From a checkpoint of a small transformer trained on Wikipedia.
Size: 16 layers, width 768, MLP 3072 GELU, vocabulary 25185, 133M parameters.
MLP neurons of a small language model. Each row is named by its layer, matrix (down: output weights) and neuron, and shows model dimensions 0-127. Each number is 500 + 50 x the weight over its row's rms, rounded and kept within 0 to 999. Numbers have three digits each.
A block is one neuron, or neurons of one layer that tend to fire together. Before each block is what it responds to, as a language model described it from the Wikipedia text at the highest values.

Description: Initial letter V/W. Word-opening capital V or W, often the first piece of foreign surnames, first names or places, as in V-âlcov, V-ianini, W-uppertal, Vezina.
L6.down937:558485496486527481447482397542466531486440497489551510635448573499526460559496523515487419432462418413476448352573580538513518516477473482498531424445528463500483480442469463524539532452513410429547542458555533511482587517547425573561516494479490553489504454568454566445512550529533519536504487489464476599443583506481501459517448468445421466501531490565554485497468429509430531425443
L6.down1048:561468435441485460553423495517463435529487465574513415548430605486438459513489563461393512517529470505477419502524487528531494518505503447514469526515473557442550508434442513545549491607439532561473557609474484536530531576471585457551519483450499434409369521558518439513574426515535534536636570615485417566466541473449499452478529554519488464488600574477497561542448598402441483537566
L6.down1058:512455480456537444572496423528491473490456554489528480592434458569444421462539428435537497617513555536412449387522525487457511586508436501480487500518542572436609474424396518476477560545600519477520544519488514482543546579483511480519519560498536411519472525516481524514467551506585443511509526515507547562531510390524416536499470548523419471518549392478572489538462453521504597490493
L6.down1829:437504508417470467453492347498525586448452516485532462486452575514439438527475555542574442475398503539555424456370545574581364507573451470550456476485519470562459452562486548503566468554472450451575520464477535514456541520442569481599499523477492507399516552591569497440439537542451501503473498509541445599516543590467501494513544502516451439450470519487505543547565503500423559472439
L6.down1851:540559471532555504552462640470483478500433469508694425537469624534493518499528479537577543466459462464560398546472477553521512490474487470519466437482443530558544546435458510452485466473536520478478497460527461580588439550498487537512504437517403554559469492472451535558479535529487545572482540479497534493507467481386521556462492464605502456503466509549485477528467542482520542560498
L6.down1913:437518485491406541507445489509467426397436450453516503501535514494579386560482419553500513469566509461554456455487529608453430493479479545521503514471537596454578454543551467504485500443515561610388508529407580562496546461435402503492493522536504499497495492501517484656473491527559599454522428545495425414438487490449365633489456547558533460427439537496470557520515413532524618512461
L6.down2537:586619501547496497512476487476562444490502485487562499559557510468514458491362484435445477531473488524528402631519540523412367501519522482480466422473433460512547576563514501540547482517576549469415448491402506530429470457502566529538455460563622440519429481487536465460478416431453586557481510547507536509497482559501580475559460536530626561556446520456501527474551504476448541506538
L6.down2853:428500454618555593526537509515446491479468478352508439476386366577433573464567442573534468507572538545519429561517530506498454445521602510439497509553629589535447513543560595545470550487502482507579606499471566410430571591512545544460458482536426495570396500476488405482573533480431513578442583586446528504548493572518507547479400399425437580440442526472421516506512523529535466485577

Description: Reporting verbs before content. Speech, cognition and reporting verbs that introduce a quote or that-clause, especially in reviews and summaries, such as noted, wrote, concludes.
L6.down209:457456520514558457552481452435488531509522571537494446474610555454629524500497546451494492447506512480526441429575618513540581526470457565414521575411565468476446556594446459545515423514479478497460499410411521530442424514494448529494416567562465540550499574472507433507593479477519410512527453509463445504537553537465452527475536498592485362447554492506499489488410531560493514482459
L6.down370:543587422473576507468584475506467464387492510498445497552476598459424429449531553463384468511392467509555472483458453563482496452446447550500434504371519479550588509538465504456559502484491495422439445474415550535499540515580501503558463409544502419468440495627512493596607489485438573454507527529484430481451526525440480474513533560480543546566471442524480572540502452521516492465477
L6.down609:438615524460531523494461449463497505456488442480492419465515526539535517559485577580502497504491558476475488446459403607502501453454458499467493495540552598450512435473455442497489489477506503465453579476474522515513546367554459500573365566557466488571499556578492664516508494445443603545486493544489439467543524535368543571581526497509429446548477456485475508514495477483424447495523
L6.down1160:518459489476427458375489502441460582488511524531501591443395512402480543504511451433522457496463490488458504519548552499462473473386606496511459456494453451562570530533541496465478503564468550552503501476473478586524449589480503522472529459538471405530498448598585532497594468440518425505482465514488567578400441661464547499453516483410487550441449552443483487513582531444509493559525
L6.down1241:583604521474447592495535500410471516532605420567526517478432465626522492577563441503478592627467536349452548520563533529465522586423586479684463634493414471545605438527430553502496585509469484424502593526464443513428564545465486533402494532463559455526566615397512492496466476414520542487476546428543426451447502462458478528472580481506479496609544563487507513505438482540467419485545
L6.down1565:481532560556573420444535542497429419572539553618425558551581565476506502421427551439519483503444566571438571370483445513559490495460531511477487580536531427501554472378528535518465486570446579480368498439495540457561450431499481411482559517436462555526527504534561544517513519484457503513452539479461443445448543561540549468458408478508623430513542437448553552495350518493483466501419
L6.down1569:570505467542533510538439488493479456445553452479480459514430510603367551493502446528525404461541469527535441506477554553492514455525518525457456492456440415513597510535475543492553573586553377499636507466556650503459513525529506503478565372531508526517450470566451528492476581537480519514530500493531590486552515541448496490518427393480508530399541548499550467507520540572477562480573
L6.down2799:485500510485391452427472553432449454530464565564394478431575514508468501438515536444517503671478462443400453507439471501555524527537493427460518510495511498430491473610538436474514492507559506483521620499473530539508471463554460470648553672365538571539444407517512569474473542499447591515466508530542377501506499494468521493557482506458503504455599490544452462468434482477512473520394

Description: Clause-introducing reporting verbs. Verbs and adjectives that set up a following that-clause, often in passive "it was/is ___" frames, such as announced, clear, argued, discovered, said, believe.
L8.down677:435497533496494511485521517518522491482459532623611434440460529513505421523478561519540451447485490388563453439504498507463439532500570433466448585509514504548511436503509500510442554484521490485498473515533428553494481575573537474482451514478539478554564576503534523537523462462537588382511526483508528507568521521469555553465487528565554498477430473539556486480486483426576406492567
L8.down880:445566519469566599544429431496439538488435497502478430401585494558460521493506522480448496556453510467517397559466480510553513436436534496428483559532503544538417413423526447558516488548534503524596464489436471526351468549562518584459551442474526470569422514507535494522498490485582494456527406512497426592517570429428441495577497512445475442576486433549583461392413407479513473451503
L8.down1069:479494566527480532561480450529629497503472436505527450441540519497464515435442509464542526625420522483628500601528528506481507447446476584383473413574486640448506455524446495524505507499532458498494589520532538595515489457505458492526579479504501481468483469525470618583497551430488533511456453449389440476527588542493567371557443479560531485529499426475566456478527458517466411476526
L8.down1180:466570461467546465458459436476492519518540428538370478523551551454486483499502556474548499490526548472530546495527521497580487520439439509513482476536538499512479451557501533468582462467517558557486569488500445513505560524506534574520441517508512423506549522564420456532447556497487516519541516480498443520504553545518594493521451584511473457543402548506575516508505535490459488474482
L8.down1395:497496565484528633522512469402527489432485548616487475469472511509491476572534538530529536445439544462487518511443511506496550452518516552526426484557412488433495558442627569454539460503501543569560535555512449465415497450444505476580424457465569455503490416515598512471580543521490485593560535471513485443639457455564546621473359545456444473476507496556515494467503524489548535592530
L8.down2450:552524501445497545541460500507410477535466492560484412580463452513505455488393567457533519498515442494445543434437538548501443568461470442523466520573419547458524542437564561490398559444477475459553591494457572559487384549517498460559558534380550570564463607547527476449465534467523461520504466556487422518504484590385478557508540507481517556608371574469486445427467462544453534433470
L8.down2613:659630527479418595497472527405565474479436363443526518491484499545504525485517496576452551489414540446476495501501515519491550463454539474460548451580451417527507441531415567463457533492463559576568626518528514612489545439539407547517576458529485465477523485581489517519480568444417447516474555530557385453472579609513481541574514462581502424531477482592493657507534567541420514464457
L8.down2633:603572497607538462555522514515550434606545426525515492497515555579569531509482570519494496503445575526435550547527486526534472426457557448419541469476477497483551439420505544520361491534511485484466634433540397454471582523477476464426517549470437430502493498540527451561467456465455443614548431491456454558538463538431560462459486412523420509517487526478509504471414556538456451464553

Description: Word-initial W fragment. A lone first-letter piece, mostly W/w (sometimes B, V) starting a split word or name, e.g. w|rapped, W|aiting, W|iddowson.
L8.down385:469490450495534409542475493477596519445517557491550575471535493460453499474486543626521433449541476520416506503596486474579456498517514509549449533489540588480504467468540488564458515601386504495452528419477446513564611560507560436528473452481439500428512492547455462544458576452538456486448472514480577566420470534434455439566477464489553562457446449509542625480551536490445548535561
L8.down518:465504547571487475429467512461454480481542471607489551434493577511505576517488493487510512488475428537547496522446494569483578517504468550542414413573473506518469573584481525527523638434506461483439578468534457617509475422531447492548482442448596486541452538562506579529413396503527476527434491522537453475510411417486571478462406435570513531434377464541539425538483427548582548551555
L8.down552:504456548564519533493451456584519513508443497455410523460470408513457566551444372587569472444474556386581506632459492561421407480424477422467579478528489488531433516534478505515478472480530537517402451565584445534496497538391536575397498485533611467584473409504512433487450450432346608549544432437553443579564457485586470548508519530513513505513545530476560514527481445535507484553491
L8.down1613:496519502524531429510504573497450511402439529502507496469510512520554450521451465577612518456575452531432519532545463471617531554480514461542461516447481530479622528536598482511504477589515465491509522457581512511507460546545459474443496443512473567541486507542576488552543460504474608530460496430535476480544503459467483522462417487468391446539477543565529619514489487533509429542546
L8.down1786:537471506569525529518516493531451558476557565542569516499571447557470495469432544522502579461558555482447566540494431525517379478640596400581513457500492517597542424462532601596579463543565541436516525471496466492559587492517441494464561451449450472494492434432480562501569519556495515464449493528435468439518532491470492476482538398495452467503486477590575502604562451522488529407478
L8.down1868:492548372479494561480532517565576453456423417465587478496451526496432527467556531438468557528579505437452449582510535495488576473504458414552482554493481522493584522478536425562553488517511481571484547501554514446546463516578445535630575465445494512505441475592528516546483550545541442466536525475495500556449535555530541528489547428474423489475510442455500517549382487515516578487536
L8.down2786:468492569519572522522474566499438494546432484476491412441490453461531481512492545470523532492458485547462483488536421484546578530564544466566472500410493574491402454500523556500496566478479363432513485558517526504546550421483550503517494475489530520481510547497498491594553495485512470562528440526580501585560457524460546504501474516460409497465492432475444506564530482470492548655486
L8.down3032:412487557489558505377447463564499502410429522529479497537482445596474463461546399501518531530614513514546404433545350464521555615595509499495457442590489511486464530464491469451460543536590490449500488437540514496479531422508491541514482484525433542533427459384494521463525543547480582513546577505495444496548477479485474524516463630494495480434576565516461462531551485416536464600551

Description: Sports table cell dividers. Table pipe separators in sports results and stats tables, especially right after an opponent name before the result (@ Detroit | L 82–86, 12 | Kansas State), plus scattered unrelated word pieces in prose.
L8.down57:421483508496428544485528471448488525567427430559470462513465536532469468451435444478569613480505549431516517483537517459479539444573564487460514515585439414489457468471408551461447437492491549539481559499492548512488467379534422516519547500504541548462450457535589482515524482450406445484585594484543477497517457636527603548437473454547554483510472461474578527443427527471444502458514
L8.down241:433539468522544449543399490513475469461580428456502464456523450528486469543533393455498579459496527421486471440439458514483548492463497536431454511516430534534504461438561423487492507495371541512403606518516503527474536567437412420678594626437430501549487469499524521521558509528534467482467526395506514558493473462436530535500474471467539438529478525616435451519535560543439516626496
L8.down372:420507368496481509447476561498496493533500566498417458490573440518458520539423556483521549472514471523484514469432549590505415541579510470549522441484574588436523461472408506480428463496542459583532507437557457518472480498446599484600448486541484477467443437459518390484509501455460520553438540446541479505500509517548489524507569485430464563527501511542459421458564520502472499525547
L8.down402:436516517464519484446583486580568504428571548505545473617526559485529467436510526468507380478545566551407487414506537449499495490508470516453524477546511409570549482523500447480455439435481556498560470569492350583497482545497502512410505449530485531490408487509491464488519581571457482460463483531440502542496381559552473515606496531470527494450557505463384532538492474438538509497498
L8.down716:558520492635443553469499460516531550516520396443527449432501485551560453484433496503507441464577537465463544506464531485487521471533547508558572484544466421546516643591582567456502548488497538482512540508469516441548465495480473474492389498432427418513505468514590514523460381466443493582524564456425549560503420533530561614515498523473525470527545607433448481523446509572494446496492
L8.down2212:420640425516538568533547479555590582408523546506551506506471567605494551479435498518484541571532513502507468544574551499449475529388557489480563584490600527439618492468443453558530531544431491473631492435516513557450487460562444564534471506500473504532456465491485536475432552526490538524593491558517542448478486577504378449541491412536479530578490417554469504509421433491425532529484
L8.down2306:477548493533513566535477504469499473525488514445580412523461476557486503458583468488513525520503506561435396468450470543406583518532540487472511556482470608406526493496493456468426499511522440575542538584505571568495542481525569494554621438437497364538479450561586492460435520507364528483534503520508616430426421478488518521521420530457369504564523518422560561511482490338528519489469
L8.down2468:437495439459528418549592455490509525521502548439468543523460515494534537470485549506421420517456535555465512496506520580424510416534485473587436518550489495544488663561419401464426413541510569530484609497424523483535491534507488458488475466420486490445522464453470463452443570415553508539548514500533537490568487424471469498459482452369508418471554458521546461532571512450441463416569

Description: Word-initial S tokens. Fires on a leading S or s that starts a new word after a quote, slash, hyphen or space, such as "S(anta)", -S(iberian), /S(audi).
L8.down712:511564514450479452599515471492572381507517462531535444408508491486472481556510553575382512450528494422570422481538485439492543510542483473487510489544486459502479478406501461543500458565499517381568506562419539465493561519537516556582494521612507478482587381501532504469546447611617465452471525545565561533480554509554401444596524562431444449494466461522569591501475422551534540490524
L8.down1130:498507527504456489429379557492531598562596570417510445527517570604458564396552499515480513468532493502466542492488523327546504464555433389507514538482509487467497424503530480484446462542444454497549475579449489468467492446488565444523521513542514472482543445470551486483451591469477529492479433480439492442454497557536501528397487523466513537404410492394472549468532469503606477369531
L8.down1165:490506542501495470511497496512434481553548499468461483472513613432357456577583476482489532597461473579509487537565436478546589526469598457468468579590373440452488498500417508456435474575425515490462496487531536470495408490459459547548548417581387521483553431487491548506543446474553504476481510387459489647522569512501485495529538501514534427384472480516450530527549358494496443505564
L8.down1254:599461528490480435622453517577530532551409392520481480554488480433504544512585470511572483501542462463568522594442544488476576518507533549481471510529511463620493534496533481605537457542404470453449562525590508449498532477506359585453430442541519585440658531475501499536555487461490470541502460440505530504393465536555418527563467528517513505447529504489459542448446387527482504470490
L8.down2062:458521453521488492528536512475510457482511484443509406509474521503495536554525343558509556594516463499488590577557525551508438534468426526544501488540525522590445467423515449451548439498433506497506471463584502544446483545416657520534509541466454476454521460474531511491555489506531443537529479500481593440495562513512474514479428512511545517454519571509471504484510466559402533449457
L8.down2100:547522553426484547513455537390589544522536503551469523588501546486535594486560541538604488466504489452395570581521487516523463420432505440518452516499471583552453593585526517525559425554513571576578418465560448426484564507466599490499500460476575512415543427569427489599488555486512499573538535499623449418537522425511491539570496524474363497433476434529528523453557442455529505491500
L8.down2479:434486464502517561431436411469492506460551533550592459570542501464523567456465383501439425461516578438524483486571397479475494532523472539445487616541438519456427437522482453500577451429473521461496555534488470564418480439433520510475446526491531486532560403561567554436525546515434447486486567465423522513421563496495523485481503544557657460426423557416424504519448481502456567540518
L8.down2759:438457449581546486547438434483544485556503539491480487557550490530496517452543400503582570568510436481506433439526373572544525465530451468524534513558520398552517485492422433492484509502531522461553534533448464504465478568492546476508506398531558508482588524529525550595436527598457539472484515458573513489438522409539513465559503570416471556421478501403453612493521431365500519499592

Description: Vehicle and product models. Tokens inside or right before car, aircraft and other product model names, such as Chrys(ler), F(iat), Brav(ada), F-1(6), Hurac(an), plus nearby words like introduced, built, models.
L8.down201:553547417546535501531435455514524530459490472520562519466469468485488406379529443538501506478555535445526449517531551393507397527516455525517409494591469506407560481445481540485420528489484435401411558401557388436547450478531576466505454480440483514529468491510519527479466449401463462458504496475485469522514466557528525564555517465406433448440553588502537522451520480524543603492538
L8.down416:500521518518536519539528574491538366568578482543458538564359532488490473418536435534572453490509493516515461532450535496476472522602510517561478544426474519466597423470574593480444526489556410476471452581454435422578548485442556571467458514550478542506474519503625429498522440549452567477435482504481542439520513607489416512559515506519532521591432516537619557458566531421545538500495
L8.down900:497446495478474478524483486558558474416584546626521567567507471604381468421436460442497433512470432476556465556514532528459476485470559552540489491437426461517530521456460530529499404564429554495496547602438512569613600549412494479520496466463513546481460416479558460526510478580538514496588614438495509470475519486544431587474493463515506439461422570466493449384557521558402562527507
L8.down2074:476459496533515525466530539477429468523539444523429416506500528508437540446452518480527557444563479466427499569549481533542556540545504479496444518548449450470436600544447457523497556543447551518537542510522552517513473571437480466519471512547602468563529486462505522490558490448407603507586530509513502408402582476485467444553560460525485529555540460481383422532500607446461495543441
L8.down2548:490517446497510548438460495402444507500486461503455403538491551426443581405592505489493450475570633445485489561425525424456462502475451457478562527477440576483493433582525522591469523507456463463535604498456419529557429508551480654513452495473580498528355568534513609489497426410483547534482503465510610495544468563565516463503527518458509565464475518501404462491527467524499487616588
L8.down2577:533522483570455591447524477551517560560505484606509508569545444357448521547496453512487530481515457402480428591498462545473468543458502499582520488467471448582464419423533487565511491511436392474509510518513451503497457564576453580508500587493558460454481529626546529467512488508528526509401510490564482535500578526469514491457552507391523488492469504547464617473612487438594499497424
L8.down2617:550533512495445515458477482501601444532530466534374473556506498430513525407445486534493455548639605557525519549534625493442414580616461480499499390503466519426496506473521470568458511457519588497495487500536524558520492512487488558519506508497487528532469544445458459479536466453452491403408547493521566457503411530446650562490406463551528496526578505577514490496530432496467483502532
L8.down2952:548502519487530495453472526411501536577534471545502493531457448450392485514484515422507535528555461471529481496459571464489396540513435437514503434455541488498374573485501413570521514458468584491546566522493462531429488470461498529501501423547523537472570526475481434432521400571466502522453563503593571477409424523544466491520483431400487551518500456480566518604509387537515407499488

Description: Usage verbs and specs. Forms of use (used, uses, using, use of) and tokens inside technical specifications: engine size units, measurement decimals, aircraft or vehicle type words (tractor, biplane).
L6.down885:492609488537459556524543547544611438505415492491613483414571498492456462494499435453554517484484540576546548494454427477436517536446505512575588549535551372483510580467552529565522505533528461434528448500508560582423571556453493504482465605433525566451536418522485555512573540483437534546608579451506451498517510532508515705470485495478488482518504517554499519533449531507557432514482
L6.down948:474477525495553436430490477461409460486489490499493435518561435498414544487492387471445466470583481535471535438453441486486461515442457496533535470611415547508572566525538539659503428434430500479542514459543329485507459509509504506504453506472497451548571478535469539503486527399494478520524480405522575411501472581555425495479493425485576521438496609537518558472502458488544526451529
L6.down1607:513502479581584591482576440606496510457443452532507470541540501476497507429479444539511504458474589427498394487500521477490479497506474502545471477440435453483513535474563522451448475569460480493564581460495511517481513426491485603460561455501475517511528507528623562440503460558527537581562528430485451423478447426453508535530558462477519518462472536517510465449500455514533586541666
L6.down1666:537525478599565595472504486517464482448423500444508436436523447524406531476555587470502513394443542570484431498518439507513573503503513529466491508409443557493465465661590545534562463503551523470399497520577479495522438527548455478475536448454468503549493469501472519543542481520460483508454407555483500493452564522538518490531519539549567518544453496475528531458519500520528682511509
L6.down2041:526501454476436510440412415414504479521490489548462498515514483492546415552518549482536527502494525472418497506469572404502409496431541480529465477442499520571480543505487445531508443534481513504451569552550411542526496457514453600509442473543464485563458587544513527531535504519549491486513552444423522576467458559431487396484561497502509512465605540520422476452458520561545488504493
L6.down2087:587467568477538509503416514514469485456495448541542509505373436435474531471552494424470525509554504432498485536431497506484498485593515474550500426532494598576528577494512472527540472530434538462456461469567517429547434490561475495477508488507612410509430524558506477457505506507482475494504606554478543472467439602439494538509501398458479539513511542471538421460418480424485573465529
L6.down2150:555542485419528480480475599494479514440437524528594460513583552512540444583479479501530532554394542427582466558538469518494587487517515539463401540433552491524488461515551491482593586477468538584438519429530566544531610464448521475489474393493517544470474459497493503538484518566505576598481404463393476563512486585408443446537505492437564479516572528478483493491449562533529535463520
L6.down2761:555521450545510510432493484575505547406462462477465409525586482543481481418511537479519450452466526455416515459502497487460470495471543614505543430578444545453598439515604471423359418554486564502471526457475608471558485503461581492493595461510621562492516491539520483516524495566507421450505631387558606519417574457438531456536580470420495571590523454524559541435513495495452471543528

Description: Hardware feature descriptions. Function words and word starts inside descriptions of vehicles, devices and equipment listing components or features, such as with, and, version, slot.
L9.down1578:486506512541502511466456464632540465452477513465438467500485383484464461445470475433566592457476537479500461522398562478564484577507444494453385527477496500541534439546458457548471514555514458493458505523554411453541515531501559462403504573493416504528495518503609586583610484483564552517447524441552455508443513567667489449538420545567489570467504543549545473474561425556548510523521

Description: Possessives and initial S. Possessive markers such as 's, its, his, their, her in narrative text (Drake's, the town's, its resources), plus word-initial "S" pieces opening foreign names (Sinem, Sufi, Saira).
L6.down226:518529500534450534465553560553533438490490464540546525521518495530456488459470517534624514458488572438656531560472442472458550566434437418448545522422534439509519472386559487577405468521504554616506514441481556389460489426555403557565544438548492445517489423446483474503520623439501504450594583476461578484455399456563459495570514421521512533542438548489437497526483401487515517513504
L6.down239:534501569553519516439518424447473423525454487553509497615510520426495481548462469486502489553489485492527500557521435491545557511457481377459546524583482378458382553561501496514477442381522461436480562548528454571486488388556444546453498468559461452506522450450513516508472526448485552525567435500434504566459529456602397472569456500445540460451501445529438481513502403471495430480549
L6.down1457:575516530415405458485498495588469542546522566521579474581483498496528518490497484467531578491462428549546614518498390534574501456456499489489506470496402552399524514534556488363483404538588451483537467534505511511541490435469496447514544569557518501471473544413528493475546571514444432412517507473462525535499546501510555472451533588657533539507623502450473428588496461427482585498534
L6.down1613:465515508489503488549450525568507491592382501538493527548517488479460551491512464575509498536523625584630476462573390578462489393497554459407499569499530493623467530493552407579575413567520461466433484514454496499580550515438573537544383441507537490458490437509519574591496627463445414543383502565540463477566511457591455443578585468588466533500466496500466483485543508488529536508537
L6.down1668:508436479529458531544454424504485490515465489559565587558442597578463486511467481462498528528487491580548499534504506436484464577505465433478480505489420449536510391530423500474425504606504526469534533402512500573544460498548450469482492485391652434487428434503533432458515558445496458463488536478423526464520399420502473449553491556484417470448492493511368516500479455468573505562448
L6.down1755:562436623482432462511542580525532586500449403517486469637494455501474510462504408462478435493431487449443494539448566497559485538478436505456610509522556443441547517530619524578485537584454550564573574476572465453527449455517530515579459500478527499570496561463528517529429457476482563431458496464532519494400524504555477488424466446505556497545475545522595538535462517466576558445445
L6.down1894:524539506462447517413499524526497503513427472441536471585510468536423546484551540537589542482444565420511544589559433516516532480441428534509515565421577473542454531533522490421422413384510514412475410498493473419555503482440519451530609490638545497423532532512558515449525534478563473586446507462533420551500500535477599543527514501572519472457516494456445568513497520517560556449563
L6.down2083:448528523541514482472484522478536516471379457528576484592446546520511464454497528463540559517493418448566569510525484609448467458549472556480471479542427461441549473560444500555557478567416536469462506429530547425389423438541628466574509574504526598539459552544474512548480549467566553468467517549544433537543510523490498596447507431462435552453495515532573501399472571465490444403550

Description: Initial capital S. Tokens starting or continuing a capitalized S-word (Sarah, September, San, Sanskrit) at the start of list items, parentheses, or table cells; sometimes numbers or pipes in tables.
L9.down1163:458533558602567420546482504485521368512471550454492492554523368440554579529584526460563455515516568505492504580426426531536392481445492428474571559583481502528342525528527495498484430504554542476423525486494489410560467460461452519530488437442518501442446520509400477457502470474479582542504447473468467510404427480485482446613450428524495451518454499509516531482488492496577546500544

Description: Sports tables and results. Cells and separators in sports schedules, standings and results, such as table pipes, scores (43–23), seeds and start times, plus superlatives like best or longest.
L9.down2211:514523456470485587416461532536574515525505455502543513537467420533440488499456495443533435553491465584502487549578553537473487520461574565490479510470502380524498496608586449498538528497593537464426468521488486587518461461520453427499475614436553430498557445501557652522466638559459568562471558437446446630493508560531505482523418538481495534473528475512514558503513513539527565475475

Description: Initial capital of foreign names. Single capital-letter first pieces (K, W, C, D, V) of unfamiliar, mostly non-English proper names, such as K in Kiev, Kurniadi, Cancellara, and of acronyms like NSA or CXC.
L9.down2734:442553545437558549489519400467474455519496528539513522524482551512477535501445514594474589403509478521522593531439507552503576574540452420589471505537461561442514481564526544583376495527448620515483522488493452514460512428393454604404537511442494550430536559504408531460485462556467537481488511439474458539502534586517432578556486409513554526551505447492533419504511515615497574481526

Description: Sports table pre-opponent cells. Cell separators and other tokens just before an opponent or team name in sports results tables and game logs, e.g. "May 5 |" before "@ Boston", "#4" before "Oklahoma State", "against the" before "Nashville".
L6.down586:517465514528525474475428553528537547447489387490428380551497447487585484436487533454471420515502567487563577475494500567490505565524526489499440457500499569493453524440474560554473494411466494462511549517540491537494450500552486545564359508424584465439604535606485427481540487530550594498464578513426444498488381565569545448431504485517412455468581454465508444540481590482473470536584
L6.down793:458418531490489516461528589468552617498557478602534467533456491582436607435609540503527464511565472491494490471499455516405539519454606513530485482477456441451490496442485489460562490456503469449551509543495582539575445493605521470450422508499537509558497483479457520490426476499570554543564505508603388504504503452484480526507483520515517562488528469518587537437488588447488542479441
L6.down805:540497486583401477476497480437491508466553549384474496553522518499509443600520395537466635521603566527478465572529509599395448555517563481529444533458444482550511516458461572611476542459514517603476565506485560503516445508489428546538599591427491524511502478494536480566486513470505523490487427513498472519465565547509527571521485572417496522505479461466574502430518475371588456470403
L6.down1310:484564552510455440466454522483534552515545480482531452513488481475507474480531495564472463472487458535517431499480412433630536517544490591478564487538530477515512486474452577385519501497582487643546511495523454515521514517434502445464533470546531523611419565484458464434450466513451549441585613519505465535491456519508477496510513433446498485515502435532492492491445493520446472489492
L6.down1750:528576560481467499568387466450527468451585460535537507497453484558446461471423440478559592499520544530491598575458492481573520487501569582431493397556492467534562500408595478434442498522499521518568507603536417588498499494507423555503548547537508477514463496631563457540532411563451601451538571512408593458426410474576524533516479415482429468483556527433391521537568512532500519414470
L6.down1757:421537468510407513390449396564521559497483391550479476589522455495546530575412477476504590401522533438505524503457526507604426590372461470574517538436443553549407458423406569480438506525457533502374505572585483523419361469464457567533442583537525505537505504480460618474430482523508474494514586524508489500399518568454479470504519411508523579440477460427472542517526533434456527484619
L6.down2793:524501435501398473459513578518534507507454535496511498559470486508472498397494526529449535490570427507561517511440429518529468438531502434539551454556568501513471466416523524459461475461465476549432520518517448491571441522545499452486413466436573553471478526486424456557493447474431523552566639486473532514466429609516569480522519558465455536473421457539401474539599471519503433488502
L6.down2963:455554476540533457457485454534490500488407528495597412475506503556450506566540474410572518530504494435438491395455496482419450477438469490419535425464541548468559483582467489539480414535521470555499476514534430522574531528618542533468465576570432521516492374500544505562578482627465526418519503452521521397497489558539512492491477449520522500547499528477568462493543447573481427527493